{
  "num_hidden_layers": 24,
  "hidden_size": 160,
  "num_attention_heads": 2,
  "num_key_value_heads": 2,
  "head_dim": 64,
  "intermediate_size": 448,
  "vocab_size": 772,
  "hidden_act": "reglu",
  "norm": "layernorm",
  "norm_place": "pre",
  "norm_eps": 1e-05,
  "positions": "learned",
  "qk_norm": false,
  "attn_scale": 0.125,
  "bias": "none",
  "tie_word_embeddings": true,
  "parallel_block": false,
  "init": "normal",
  "init_std_qkv": 0.0395,
  "init_std_o": 0.00571,
  "init_std_up": 0.0395,
  "init_std_down": 0.00571,
  "optimizer": "adamw",
  "learning_rate": 0.00257,
  "beta1": 0.95,
  "beta2": 0.99,
  "weight_decay": 0.066,
  "lr_head": 0.0118,
  "warmup_steps": 389,
  "schedule": "wsd",
  "decay_fraction": 1.0,
  "decay_shape": "pow",
  "final_lr_fraction": 0.0,
  "batch_tokens": 32768,
  "max_seq_len": 512,
  "doc_mask": true,
  "train_tokens": 199700000,
  "max_steps": 6095,
  "dataset": "wikipedia_en"
}
MLP neurons of a small language model. Each row is named by its layer, matrix (gate and up: input weights; down: output weights) and neuron, and shows model dimensions 48-143. Each number is 50 + 15 x the weight over its row's rms, rounded and kept within 0 to 99. A neuron's up and down rows have the sign that makes its largest values positive.
After each neuron's rows, "fires on" lists the tokens most often at its 100 highest values on Wikipedia text that the model never trained on.

L11.gate20:67 58 49 75 52 67 57 46 53 11 14 54 52 45 49 67 74 73 25 39 59 72 41 43 55 41 93 62 50 39 60 37 48 13 49 70 44 39 52 68 57 41 48 57 34 35 60 53 41 65 27 32 72 23 44 45 51 35 45 44 64 58 45 33 25 53 41 44 53 49 53 56 80 59 81 47 47 42 59 38 23 44 39 67 46 69 39 41 61 68 29 64 49 49 39 74
L11.up20:54 51 54 91 66 54 76 53 60 22 37 45 72 49 53 52 73 99 34 53 55 76 35 44 52 58 83 70 45 34 52 42 54 47 27 60 40 36 68 79 64 42 54 63 51 34 34 75 51 74 50 25 52 48 53 72 61 46 59 52 56 44 33 33 41 60 25 53 69 55 64 51 79 71 36 31 61 38 62 48 31 43 35 45 40 63 40 37 61 70 55 52 68 50 54 71
L11.down20:55 28 41 60 58 55 42 28 43 48 56 26 62 59 74 64 53 55 39 48 40 72 32 48 47 56 55 42 34 55 34 57 36 32 46 51 45 47 28 59 31 66 65 39 84 50 24 20 46 35 45 45 42 41 81 54 53 50 50 51 38 37 76 51 71 53 40 47 42 75 72 50 37 36 61 82 39 40 67 45 83 75 19 58 52 45 52 23 47 52 26 66 67 61 62 82
fires on: "ed", " ", "ing", "ased", "ive"

L15.gate231:44 48 54 43 55 45 55 52 41 29 37 64 82 34 58 56 51 46 03 50 77 65 54 40 58 34 27 82 57 30 53 48 62 42 35 45 83 32 63 33 30 50 32 41 47 47 19 39 51 43 61 44 48 45 39 56 70 63 29 51 41 35 45 56 44 57 68 42 47 27 75 57 35 64 31 79 54 63 42 70 40 37 64 73 56 31 55 62 56 67 49 27 55 61 63 43
L15.up231:42 59 70 55 70 52 29 40 66 55 55 53 41 54 73 46 08 41 45 41 54 55 56 42 39 58 23 77 38 39 75 64 58 55 29 80 53 47 32 58 55 53 61 41 31 51 62 57 45 46 35 58 49 48 40 50 35 50 60 49 59 32 82 53 42 63 63 39 55 42 50 50 37 45 66 53 56 45 45 68 44 67 36 18 57 36 47 48 42 40 65 73 69 71 44 58
L15.down231:61 23 35 58 44 62 33 57 36 64 56 37 33 49 67 40 48 61 71 34 38 37 13 37 63 96 34 25 18 75 52 53 58 65 48 32 33 47 59 35 64 64 40 43 38 60 56 59 24 40 60 24 67 65 58 35 46 44 66 48 40 39 63 56 53 25 27 50 60 60 49 57 31 65 52 40 63 49 56 55 55 55 44 51 17 49 36 29 65 42 52 73 74 41 36 68
fires on: "em", "z", "m", "ud", "r", "fer"

L21.gate294:59 49 82 27 40 48 42 35 63 44 24 25 43 51 30 58 71 63 50 57 41 41 49 20 44 33 71 54 48 28 28 27 41 63 69 58 64 53 56 47 57 60 46 63 60 55 45 37 45 50 70 42 79 54 46 60 66 69 17 32 46 35 44 30 27 60 83 65 48 64 84 40 47 58 65 42 63 25 67 57 33 58 55 63 66 66 68 62 48 24 54 33 36 70 43 82
L21.up294:43 43 73 17 46 58 40 64 45 47 43 60 41 72 51 73 36 49 48 65 38 76 48 46 37 36 61 39 59 52 56 34 41 54 53 26 50 56 51 42 36 42 61 73 94 42 72 37 47 52 65 43 68 52 45 45 61 63 31 59 57 51 25 38 70 38 41 71 53 62 69 54 43 28 69 55 61 27 51 61 19 31 17 52 47 64 75 41 57 35 58 39 46 68 71 54
L21.down294:50 56 36 40 51 54 31 13 48 69 67 41 43 56 34 76 38 39 35 64 59 44 58 60 18 29 46 34 30 49 46 71 38 48 57 50 74 52 00 48 66 52 48 76 49 44 41 52 55 64 90 66 45 23 29 30 51 42 58 47 57 34 71 51 53 58 53 50 50 69 62 42 54 47 54 33 53 58 23 75 78 64 39 45 82 42 50 52 49 61 59 52 55 60 42 41
fires on: "\n", "^", ")", "p", "(", "c"

L15.gate402:46 65 45 59 88 60 71 50 54 35 29 52 67 49 51 45 63 75 57 56 59 59 64 35 46 40 45 28 28 53 44 51 26 35 65 58 66 35 46 49 53 43 29 42 47 40 40 47 42 44 32 43 65 55 30 71 78 50 76 49 52 52 65 58 37 60 63 52 35 53 49 62 68 40 39 89 63 33 56 53 71 46 55 25 42 50 63 53 67 75 41 30 39 81 28 80
L15.up402:49 53 55 42 78 61 61 62 56 47 37 79 45 52 47 40 49 69 34 51 56 45 53 37 54 52 56 33 26 56 41 61 43 46 56 52 59 54 38 32 50 49 48 31 65 44 49 66 26 38 47 43 46 70 57 50 50 35 89 58 36 52 70 66 33 39 60 53 39 64 52 66 50 36 42 68 63 51 49 44 58 37 42 23 60 47 72 50 47 86 41 27 58 71 46 72
L15.down402:73 41 45 44 49 44 63 59 46 40 40 38 37 47 70 55 38 31 65 39 57 41 31 25 63 72 64 35 54 51 63 32 61 62 53 52 23 71 37 43 40 11 63 39 39 60 85 53 50 37 55 61 79 53 43 51 30 52 39 35 38 49 63 57 31 57 53 47 72 57 48 61 19 62 59 45 47 75 33 57 45 79 63 48 81 36 49 49 23 63 34 48 73 26 63 72
fires on: "l", "ie", "'s", "el", "ell", " /"

L9.gate100:76 61 64 24 47 22 52 51 64 31 38 85 37 73 39 44 48 54 32 60 33 53 55 44 55 37 45 58 30 48 51 50 34 71 57 30 51 52 76 44 39 52 63 56 65 50 20 49 49 40 73 50 47 46 60 46 61 30 46 79 46 22 44 41 45 63 52 62 47 59 46 54 52 28 48 38 48 38 80 60 35 15 38 40 52 53 56 49 28 34 72 44 40 58 71 78
L9.up100:60 42 54 47 55 48 62 63 42 49 40 57 41 48 62 59 39 30 82 44 27 63 44 58 62 65 29 49 80 57 58 53 46 70 55 58 37 26 38 15 58 60 62 53 52 43 83 40 50 44 53 30 47 45 43 44 49 55 58 58 70 38 22 42 65 38 49 69 65 59 49 05 46 36 45 46 35 30 53 40 27 42 40 36 55 62 63 24 48 28 38 07 52 55 49 39
L9.down100:61 22 48 58 32 60 33 64 63 43 76 38 70 65 37 47 23 51 45 49 34 55 68 72 64 57 52 54 59 51 51 66 50 42 28 54 09 57 39 35 67 70 19 57 58 54 55 38 40 52 49 73 41 31 66 43 38 75 83 65 46 59 85 47 22 68 60 53 36 35 54 53 41 27 26 66 47 69 37 58 57 83 38 39 46 44 56 62 52 59 69 47 39 66 62 47
fires on: "p", "ec", "at", "^", "ph", "us"

L15.gate69:36 65 65 47 49 48 40 38 27 44 45 52 41 39 49 44 64 55 75 41 39 53 70 53 56 61 56 50 20 39 67 41 36 48 75 49 55 37 44 56 86 33 32 33 57 50 68 46 30 58 57 52 75 53 12 43 49 45 60 40 33 57 43 52 54 44 75 70 59 45 49 40 24 70 54 55 55 23 62 62 80 55 37 11 63 59 39 85 54 61 46 50 32 45 38 84
L15.up69:41 38 25 74 42 72 53 37 37 59 71 43 49 48 66 47 54 51 68 45 30 49 73 60 46 67 36 65 48 31 46 29 66 42 38 57 42 71 72 44 71 22 59 53 60 71 46 78 34 62 50 67 84 47 39 44 53 55 52 24 67 61 44 44 56 43 59 30 23 56 53 52 49 53 43 36 72 45 61 35 41 54 44 55 39 51 59 85 51 43 58 47 44 29 50 43
L15.down69:63 59 60 08 48 51 46 67 54 42 62 70 45 37 70 45 44 57 33 35 56 45 51 37 36 46 66 55 35 52 20 41 54 73 32 40 41 28 69 42 42 83 36 36 54 49 64 72 71 49 61 61 65 53 89 35 52 35 39 73 51 47 56 44 49 36 21 43 24 45 44 54 55 55 10 14 66 56 53 35 66 41 50 43 43 68 41 36 24 31 34 42 74 59 51 32
fires on: ".", "E", "A", "O", "c", " ="

L14.gate35:30 76 56 44 67 44 63 47 55 48 59 25 39 61 56 25 51 54 58 43 46 56 86 47 63 52 54 56 38 59 53 15 44 34 39 80 68 44 63 64 94 45 66 58 45 51 55 78 48 60 52 45 58 46 48 69 56 47 50 45 42 45 14 35 50 33 59 70 80 51 37 60 48 49 49 41 48 32 48 49 57 50 42 29 62 25 43 58 64 55 70 29 61 75 36 42
L14.up35:30 31 47 42 38 67 41 34 39 57 55 58 57 56 23 55 47 70 68 47 27 83 53 68 39 66 63 42 64 52 44 28 54 42 43 91 63 73 57 90 70 75 56 30 55 59 87 67 27 38 30 58 56 60 34 57 47 78 69 39 45 34 49 35 44 47 36 44 33 43 27 48 63 37 77 61 67 60 51 55 36 50 29 58 43 31 38 68 55 69 39 50 37 42 39 68
L14.down35:59 66 68 76 52 45 56 51 66 37 76 52 60 47 50 48 58 59 62 71 50 39 54 51 46 38 49 38 39 82 30 52 65 56 37 59 13 54 65 49 18 65 57 52 64 48 38 65 70 55 45 22 27 16 74 24 64 36 38 64 56 59 41 70 54 28 65 36 65 33 50 30 46 52 61 31 62 61 43 62 80 59 43 59 45 19 53 55 23 50 42 35 76 51 47 39
fires on: ".", "ill", "or"

L16.gate50:61 79 60 39 53 19 38 61 50 40 47 36 42 63 52 42 55 37 48 59 48 46 66 32 81 61 54 54 50 44 45 56 50 46 53 67 55 28 55 44 78 70 45 49 44 35 45 34 32 63 68 32 73 32 48 31 45 51 41 35 61 33 43 46 44 45 79 90 43 47 57 48 44 47 71 50 55 09 80 49 43 35 35 17 38 44 73 66 90 47 59 38 55 39 63 56
L16.up50:53 46 66 47 58 30 60 57 28 51 73 23 38 55 41 41 62 47 55 63 34 60 49 20 91 46 49 28 50 35 32 41 35 70 54 39 46 26 42 46 76 80 34 54 52 38 49 64 53 71 38 22 76 27 77 39 44 60 66 24 54 40 50 52 07 54 59 77 54 36 62 30 46 46 70 30 68 23 70 62 46 42 45 43 65 33 63 56 84 49 52 38 31 87 55 68
L16.down50:65 59 59 78 49 52 54 45 74 58 44 42 43 57 45 54 54 57 66 54 56 46 48 41 51 48 40 48 44 42 63 79 62 63 41 45 51 16 39 45 46 45 51 60 50 69 56 53 56 63 47 17 26 36 74 75 37 60 46 81 51 57 45 42 57 40 52 73 58 27 40 48 41 50 42 62 15 35 66 48 58 15 57 79 55 41 30 40 42 44 50 35 29 26 31 32
fires on: "g", "s", "an", "m"

L13.gate404:39 61 52 43 56 58 46 41 57 26 49 86 48 37 55 29 57 70 42 41 50 42 69 31 60 63 52 66 57 53 79 43 35 65 56 44 70 14 63 39 63 49 39 43 47 34 51 55 58 58 64 33 63 42 44 53 44 72 39 52 55 29 26 33 29 51 42 50 46 35 70 42 71 58 51 50 56 27 65 71 51 41 50 83 68 74 51 56 57 63 44 46 62 63 23 67
L13.up404:54 37 43 46 28 48 55 18 45 52 55 75 57 55 60 46 49 74 22 56 60 55 19 48 38 81 44 72 56 58 59 59 50 67 42 47 64 42 75 44 72 61 40 36 53 45 61 56 56 58 58 42 43 47 58 62 65 68 60 29 53 28 41 35 48 65 37 34 61 49 38 45 72 61 55 62 42 46 60 54 42 50 41 83 40 80 62 32 28 60 55 25 64 52 17 61
L13.down404:41 17 39 64 56 49 76 32 52 51 78 42 52 56 65 33 54 59 48 39 57 49 43 41 26 31 38 59 55 73 59 55 62 53 58 50 43 61 39 55 32 25 51 46 68 23 37 63 36 42 56 39 64 93 51 43 59 55 45 26 46 67 32 55 72 35 56 53 33 55 44 64 52 35 65 67 42 63 44 51 40 49 45 77 55 83 30 45 24 53 54 71 80 52 31 62
fires on: "ers", "uc", "es", "id", "ide", "op"

L15.gate71:27 48 53 30 54 38 18 57 59 29 48 37 27 65 45 58 68 61 39 73 11 62 86 44 61 50 43 54 26 62 39 22 26 32 52 55 72 46 57 46 80 37 54 50 38 35 53 35 26 64 53 47 57 36 46 62 48 54 61 45 48 44 32 41 53 29 71 89 64 53 75 69 33 61 60 59 47 38 57 54 65 54 58 32 67 33 60 73 76 79 56 33 30 50 49 38
L15.up71:28 47 26 44 25 54 15 39 48 53 48 26 40 63 49 63 56 68 71 38 37 49 36 26 72 43 54 39 37 38 52 64 61 63 63 70 58 71 37 49 84 36 39 23 44 55 19 56 38 61 39 52 51 28 44 76 18 88 65 22 78 45 50 45 49 47 50 46 61 55 62 33 51 67 80 75 43 60 54 51 32 62 34 57 49 71 58 33 43 55 55 16 46 49 38 49
L15.down71:56 62 50 67 71 28 51 53 59 49 57 39 51 44 42 48 40 32 38 34 65 60 52 41 33 51 25 35 44 58 67 38 80 51 50 53 44 60 79 74 29 81 49 41 62 46 72 48 68 53 61 36 58 23 60 48 75 15 56 22 29 54 55 50 49 65 52 34 57 38 38 68 30 63 29 65 28 26 69 70 41 37 66 33 56 42 68 51 62 39 29 41 51 78 34 29
fires on: ".", "un", "m"

L5.gate370:68 67 50 39 72 50 40 70 52 22 31 45 52 54 53 47 59 14 41 48 62 32 78 32 65 45 46 40 45 69 51 50 49 19 57 50 59 42 56 25 63 44 72 31 62 51 51 38 78 48 69 42 65 50 40 55 63 53 31 49 64 51 57 46 33 42 48 60 32 62 31 78 47 62 19 57 24 36 86 47 41 54 63 58 50 36 54 65 64 49 66 52 33 59 62 76
L5.up370:69 59 48 37 49 27 47 64 66 45 32 55 47 74 49 52 60 28 25 56 63 31 65 39 60 64 36 55 52 58 39 77 59 30 39 48 77 48 41 25 40 92 53 32 69 67 57 41 63 46 66 56 45 56 57 37 53 66 67 47 59 37 64 53 26 38 54 32 48 69 30 62 43 64 30 61 21 48 64 65 51 49 32 32 36 27 55 32 41 47 58 74 28 66 59 65
L5.down370:61 66 44 24 41 44 47 28 65 41 48 41 81 60 57 67 05 36 45 34 55 82 48 57 34 43 26 67 56 48 64 43 03 28 45 54 71 65 55 58 55 59 33 54 59 58 46 56 36 36 35 55 61 56 50 62 12 49 59 45 47 30 59 41 61 45 46 46 57 63 51 32 28 40 60 41 37 55 48 76 54 68 70 38 32 51 83 54 59 56 41 82 61 35 34 33
fires on: " sp", "ies", "ity", "og", "u"

L14.gate56:64 53 64 37 57 88 61 73 49 42 27 59 66 54 63 39 65 47 00 41 55 48 46 20 59 47 41 69 48 51 55 61 47 24 60 23 59 33 51 50 52 47 16 49 51 47 35 63 28 56 39 30 64 33 42 61 47 35 56 53 63 46 55 35 52 31 37 62 37 61 60 39 65 57 14 58 53 19 66 48 55 51 54 35 57 57 87 43 50 50 67 60 73 62 40 63
L14.up56:58 54 68 58 57 74 47 74 55 50 75 44 54 43 49 40 59 48 36 43 56 44 71 20 49 59 29 72 67 26 73 69 72 55 37 65 72 45 38 54 27 44 31 41 53 39 53 65 62 57 45 28 53 10 38 56 26 34 41 33 68 32 63 69 54 66 34 17 44 33 58 48 43 47 45 29 55 24 79 83 51 57 63 34 50 40 55 34 44 30 55 50 67 52 59 53
L14.down56:68 32 48 59 54 60 56 40 35 44 73 51 35 59 63 61 46 94 47 43 79 41 76 83 24 37 54 18 50 74 34 66 66 63 36 68 42 67 46 38 50 68 43 49 61 76 43 49 37 55 64 31 20 54 39 08 38 42 48 47 50 61 57 42 52 54 59 55 44 65 62 30 53 47 47 55 34 59 26 70 35 42 38 43 59 66 51 51 69 60 63 81 67 58 24 64
fires on: " St", "end", "em", "r", "i", "am"

L11.gate101:56 67 62 46 46 26 57 51 39 31 54 76 64 33 63 37 31 44 58 60 46 50 64 37 85 48 47 62 49 60 47 55 25 59 66 49 54 37 63 28 59 17 20 58 67 35 62 63 59 44 32 58 73 51 57 65 32 67 45 73 59 78 70 15 31 57 61 72 42 57 21 49 78 44 24 48 41 42 57 59 33 36 46 51 60 52 62 69 41 29 85 28 55 50 61 71
L11.up101:60 62 40 22 35 41 51 61 48 35 55 48 58 66 57 42 29 55 59 68 61 44 73 66 79 41 56 68 44 52 29 44 30 75 66 57 48 57 62 45 44 26 34 53 65 61 19 54 43 54 55 57 32 62 66 51 57 43 49 73 57 57 37 16 43 56 65 56 62 55 32 67 51 49 29 25 58 32 56 49 28 59 74 40 37 55 49 72 51 39 48 39 67 59 28 51
L11.down101:49 61 46 56 66 46 60 45 27 61 77 38 76 27 63 37 60 44 67 53 38 54 34 49 56 30 61 23 33 70 37 43 52 74 57 57 48 75 42 59 26 41 92 57 63 54 52 72 31 59 53 41 38 46 27 39 71 34 52 63 36 37 52 67 45 18 40 56 69 48 21 40 42 59 47 49 39 42 48 36 67 55 42 51 79 49 23 43 40 33 35 56 45 47 08 67
fires on: "ent", "ore", "e", "ing", "are", "ive"

L5.gate72:79 80 70 56 54 26 59 55 63 13 44 70 60 52 24 29 59 24 44 46 26 40 64 14 73 55 55 42 31 90 48 39 45 46 53 51 65 37 74 38 46 36 52 38 31 18 55 51 46 77 63 29 73 23 28 53 57 59 34 42 66 49 36 43 57 48 29 57 66 59 62 65 92 62 36 53 57 38 56 55 50 46 61 40 70 52 34 59 78 47 51 47 48 50 35 75
L5.up72:58 70 62 80 62 39 42 24 82 42 40 33 63 38 77 34 66 43 44 40 31 40 46 50 34 71 52 64 95 55 56 29 25 53 38 53 62 31 52 56 48 70 40 56 71 65 70 68 44 59 31 51 35 25 48 19 65 51 42 53 61 30 62 61 33 30 31 46 42 85 44 49 41 46 41 53 65 43 57 34 19 51 33 47 25 58 47 33 59 56 19 44 77 65 51 91
L5.down72:55 50 71 38 26 40 32 25 49 50 27 53 42 29 72 48 39 64 56 63 57 49 27 75 35 40 66 73 28 57 75 56 66 58 50 27 63 28 51 61 53 49 30 36 52 41 73 56 77 53 33 48 59 66 81 49 38 41 31 55 48 38 53 66 39 53 56 06 36 59 66 37 52 61 49 42 50 36 37 70 52 62 51 66 31 55 61 51 46 41 33 22 56 65 56 65
fires on: "ul", " all", "ig", " F", " De"

L10.gate264:44 82 49 24 59 37 70 39 45 23 53 52 58 52 32 40 43 48 21 55 33 34 99 44 94 23 38 44 38 71 62 51 31 53 70 68 53 37 62 66 49 32 49 55 52 34 43 63 49 57 61 58 66 51 60 50 52 37 49 63 60 34 47 42 44 57 55 66 42 54 37 64 51 58 44 50 74 31 66 13 66 28 56 34 56 51 51 65 38 42 48 33 47 51 31 43
L10.up264:56 69 28 32 78 46 45 41 58 26 58 69 53 77 54 61 44 58 52 42 40 13 86 52 81 33 55 47 37 59 44 39 52 34 60 51 27 47 41 60 50 19 62 53 71 11 43 43 38 71 46 66 62 73 56 53 65 33 60 63 20 48 34 34 29 54 36 68 64 47 27 70 29 56 48 58 74 49 47 41 58 52 47 26 39 39 34 66 29 59 43 36 43 56 53 37
L10.down264:57 46 26 62 44 45 57 71 61 58 54 36 58 26 61 63 49 58 69 66 87 53 40 40 74 28 60 27 57 53 67 40 51 78 29 29 65 46 30 50 40 34 71 31 40 33 34 66 36 34 52 60 27 43 07 74 37 44 63 28 47 49 36 65 46 27 45 44 39 58 75 28 37 37 59 67 59 42 40 71 58 70 36 40 56 64 28 67 47 34 21 65 58 60 57 53
fires on: "ra", " g", "ent", " sh", "all"

L3.gate170:51 49 60 55 57 60 38 64 54 41 35 61 35 46 50 21 63 32 45 58 39 36 51 54 85 41 60 52 26 58 62 16 34 24 45 35 49 59 36 51 73 55 52 48 50 23 52 45 80 74 59 40 49 18 43 56 43 36 41 58 46 44 66 18 75 45 36 50 42 61 39 64 48 68 32 46 44 59 81 46 44 56 57 40 42 41 48 59 60 67 31 70 34 33 43 46
L3.up170:79 72 50 58 59 36 50 31 56 63 53 41 50 44 35 42 48 57 44 56 36 56 41 55 78 47 27 55 48 65 47 42 37 60 37 48 72 13 43 27 41 28 49 28 67 45 50 76 49 40 42 43 40 49 42 37 29 36 60 30 44 53 78 65 46 46 45 49 79 12 49 48 66 46 20 44 42 74 26 57 66 79 15 54 56 64 21 63 68 53 31 73 35 54 58 61
L3.down170:58 63 53 26 54 32 37 41 43 15 35 68 40 32 63 19 52 56 48 44 65 67 50 30 33 40 58 44 53 50 75 38 21 48 91 41 47 72 55 51 72 60 44 47 53 58 48 51 58 31 42 60 50 42 60 59 45 43 51 63 63 65 50 99 56 50 63 55 45 76 50 37 59 48 36 67 31 63 71 45 36 54 65 58 44 44 89 59 37 50 43 31 51 66 24 57
fires on: " F", " ag", "ity"

L15.gate286:41 37 50 51 46 50 42 42 50 28 47 58 46 57 45 53 53 67 74 62 64 42 58 35 69 49 45 44 47 33 55 32 35 13 55 73 63 53 24 59 58 42 53 70 36 40 38 43 15 53 37 68 60 63 55 69 42 74 31 58 49 42 30 30 55 37 24 34 34 69 74 62 75 54 47 68 46 52 68 49 68 56 54 76 36 45 45 59 93 46 66 11 45 48 71 41
L15.up286:51 07 51 53 36 46 22 32 44 35 38 34 55 67 43 69 50 45 69 73 47 80 35 59 59 36 35 56 37 55 52 27 31 38 56 57 63 61 71 63 78 57 57 66 38 35 59 07 27 64 34 51 67 57 67 72 66 86 47 72 62 53 44 28 32 44 32 41 41 57 81 51 87 44 57 59 49 47 64 38 53 55 49 66 37 51 57 63 65 69 57 35 30 49 54 38
L15.down286:69 70 55 58 82 47 43 61 37 58 33 36 53 42 66 43 30 72 41 33 38 29 93 47 56 44 22 24 58 48 44 84 51 56 41 40 32 46 43 47 27 60 40 21 78 40 37 52 49 65 63 46 56 39 32 46 44 41 56 44 35 52 40 71 62 50 53 54 71 37 38 43 44 65 41 47 52 32 39 54 41 70 56 45 72 56 57 49 30 47 55 73 64 45 27 43
fires on: "\"", "m", " l", "t", " app", "."

L13.gate97:54 57 43 66 39 26 45 54 42 23 47 64 25 55 27 66 49 49 57 53 80 41 58 20 66 46 28 69 40 35 93 35 60 47 61 32 78 33 47 32 41 59 76 44 45 52 46 29 52 70 58 43 52 47 79 65 56 75 36 26 81 57 43 35 38 37 51 46 40 38 66 37 79 60 49 58 27 39 50 53 59 32 44 79 51 85 38 45 62 69 47 58 59 57 41 63
L13.up97:52 59 35 66 40 22 61 56 54 44 65 91 37 58 08 55 30 62 18 74 86 47 52 30 52 56 26 73 63 66 50 73 69 50 55 07 52 52 43 33 29 54 48 46 52 52 26 36 53 63 64 25 55 53 54 61 69 42 46 35 46 59 47 39 57 48 38 44 46 16 47 44 68 56 42 75 14 37 46 54 67 31 28 83 45 75 35 26 41 53 74 44 49 43 60 68
L13.down97:59 43 40 68 43 57 49 56 52 36 46 62 27 53 73 65 45 33 63 54 34 49 21 25 49 63 42 55 48 48 50 46 32 57 57 69 40 70 46 77 70 31 49 80 45 22 45 60 33 53 64 39 42 35 26 55 54 53 79 51 66 95 52 49 65 83 54 26 45 29 38 52 63 56 76 42 61 41 48 47 33 51 34 53 63 34 48 63 54 49 79 32 45 45 48 73
fires on: "es", "s", "uc", "u", "ates"

L4.gate77:37 68 52 33 70 38 59 27 52 53 56 74 24 52 71 35 60 56 54 33 42 61 50 59 43 22 53 58 29 46 67 68 68 32 53 47 39 31 46 55 65 35 61 62 52 51 58 69 59 38 50 41 53 40 76 61 60 62 35 37 37 39 31 34 58 57 43 65 33 61 22 55 75 65 30 29 29 65 46 51 37 54 64 30 53 45 58 34 57 61 58 28 40 39 37 50
L4.up77:48 46 42 23 58 49 41 54 47 45 26 50 52 64 49 44 49 72 58 39 25 64 53 50 56 53 44 61 49 48 47 62 62 59 60 49 32 53 34 33 57 42 77 72 53 25 62 67 56 44 78 41 63 62 49 49 79 57 46 37 27 53 39 41 57 88 47 40 67 54 53 69 71 35 52 48 21 35 58 26 42 55 66 22 69 46 48 42 38 67 62 28 51 50 59 41
L4.down77:43 62 50 44 59 41 60 41 57 54 37 69 45 38 81 44 49 58 87 17 50 33 70 69 73 60 64 61 37 51 50 49 64 63 20 57 52 32 76 40 21 37 65 73 72 30 60 37 41 27 47 49 25 79 64 36 51 57 43 52 63 33 41 28 76 47 65 43 38 61 29 23 68 49 60 37 32 59 45 35 50 56 31 46 23 34 43 37 48 64 65 40 69 56 34 44
fires on: "or"

L10.gate5:55 52 53 65 56 32 45 66 51 22 49 44 63 59 52 41 69 43 50 52 25 37 91 31 58 30 65 62 44 68 67 36 42 67 62 68 53 26 83 48 66 46 27 55 55 42 68 48 46 43 63 49 54 16 56 61 56 62 59 53 53 46 55 49 60 83 41 65 55 48 19 53 72 61 20 36 59 43 65 32 36 13 58 34 46 63 60 52 61 60 44 39 72 70 33 50
L10.up5:63 53 53 32 51 30 30 60 41 18 64 63 89 68 46 59 46 47 51 60 16 45 95 55 77 48 57 69 37 58 39 42 43 57 61 23 51 45 76 36 51 38 38 52 58 48 56 49 26 55 56 57 62 41 82 57 59 48 63 81 35 46 62 55 57 60 46 67 50 57 25 40 63 47 17 24 61 33 53 41 33 11 53 37 39 50 59 56 36 70 74 53 28 49 32 32
L10.down5:59 31 46 63 54 40 58 58 34 45 63 62 53 52 51 52 77 59 70 55 51 26 26 53 72 36 60 44 51 56 34 28 61 57 50 34 58 50 48 35 45 68 55 26 81 53 65 93 43 53 44 61 59 68 41 67 51 59 19 68 42 35 52 41 45 61 47 53 52 61 50 68 23 44 47 24 56 62 49 63 62 62 09 35 83 41 34 70 43 51 49 39 19 51 67 57
fires on: "ent", "ost"

L12.gate326:60 42 51 69 57 67 68 46 58 35 41 45 51 49 43 47 41 68 45 50 51 69 74 31 51 50 68 47 47 47 49 52 41 32 50 63 50 42 53 58 53 87 24 64 35 12 55 52 49 64 27 42 69 35 65 56 64 63 41 58 41 63 37 45 46 35 34 67 43 68 51 33 86 66 45 54 43 37 50 65 49 13 35 55 47 86 81 32 67 63 49 71 69 55 32 74
L12.up326:59 44 54 62 57 60 18 51 57 30 45 43 38 32 45 63 58 70 51 45 41 54 45 58 56 39 42 60 22 67 26 52 44 26 60 66 53 42 87 50 51 80 44 58 63 28 49 50 42 63 22 46 51 54 66 68 74 73 42 90 68 33 46 28 48 52 46 59 35 55 40 30 86 51 25 57 45 37 68 60 56 44 45 47 53 49 56 40 56 49 33 80 61 35 47 57
L12.down326:40 58 40 49 57 65 52 42 61 57 63 47 44 46 56 52 80 64 62 62 29 34 53 58 30 55 49 54 19 43 55 86 20 37 24 51 62 44 26 45 57 42 48 46 64 49 27 40 20 49 68 65 50 39 50 77 82 52 44 38 29 35 59 38 30 45 31 45 63 60 70 74 63 43 37 90 36 45 44 57 55 59 70 34 23 38 35 54 69 53 52 55 91 43 53 44
fires on: " of", " by", "\"", "ed", "ased"

L4.gate380:71 48 74 53 60 59 50 64 39 49 64 80 39 30 67 46 41 48 57 21 52 66 39 63 57 33 50 51 16 49 58 27 66 61 56 52 66 30 60 30 74 76 63 50 65 54 22 28 64 35 79 10 53 50 35 23 54 53 26 40 41 58 37 30 62 29 56 58 25 83 36 57 65 51 32 61 27 37 57 53 48 62 54 44 51 45 49 49 73 63 57 59 71 49 57 42
L4.up380:43 16 65 58 72 60 38 47 62 41 60 72 52 43 69 47 55 40 46 58 47 48 64 50 41 31 50 47 39 44 50 50 48 58 32 62 66 56 89 39 52 48 50 49 56 63 40 71 43 28 57 48 51 64 46 55 80 45 29 56 50 50 56 16 42 42 34 71 43 65 43 60 54 50 14 56 33 59 72 63 00 54 79 39 62 56 69 63 17 25 64 48 42 38 79 61
L4.down380:52 56 51 53 44 47 55 42 44 58 47 69 66 53 60 39 40 70 72 15 51 33 58 66 58 47 47 68 42 50 70 53 67 56 05 69 51 16 40 54 18 40 69 70 58 23 49 45 38 34 36 47 13 72 64 45 50 46 30 39 51 49 30 59 82 47 66 34 31 49 36 33 47 39 61 28 33 78 35 45 68 59 28 55 35 37 33 42 70 55 59 49 48 64 16 35
fires on: "or"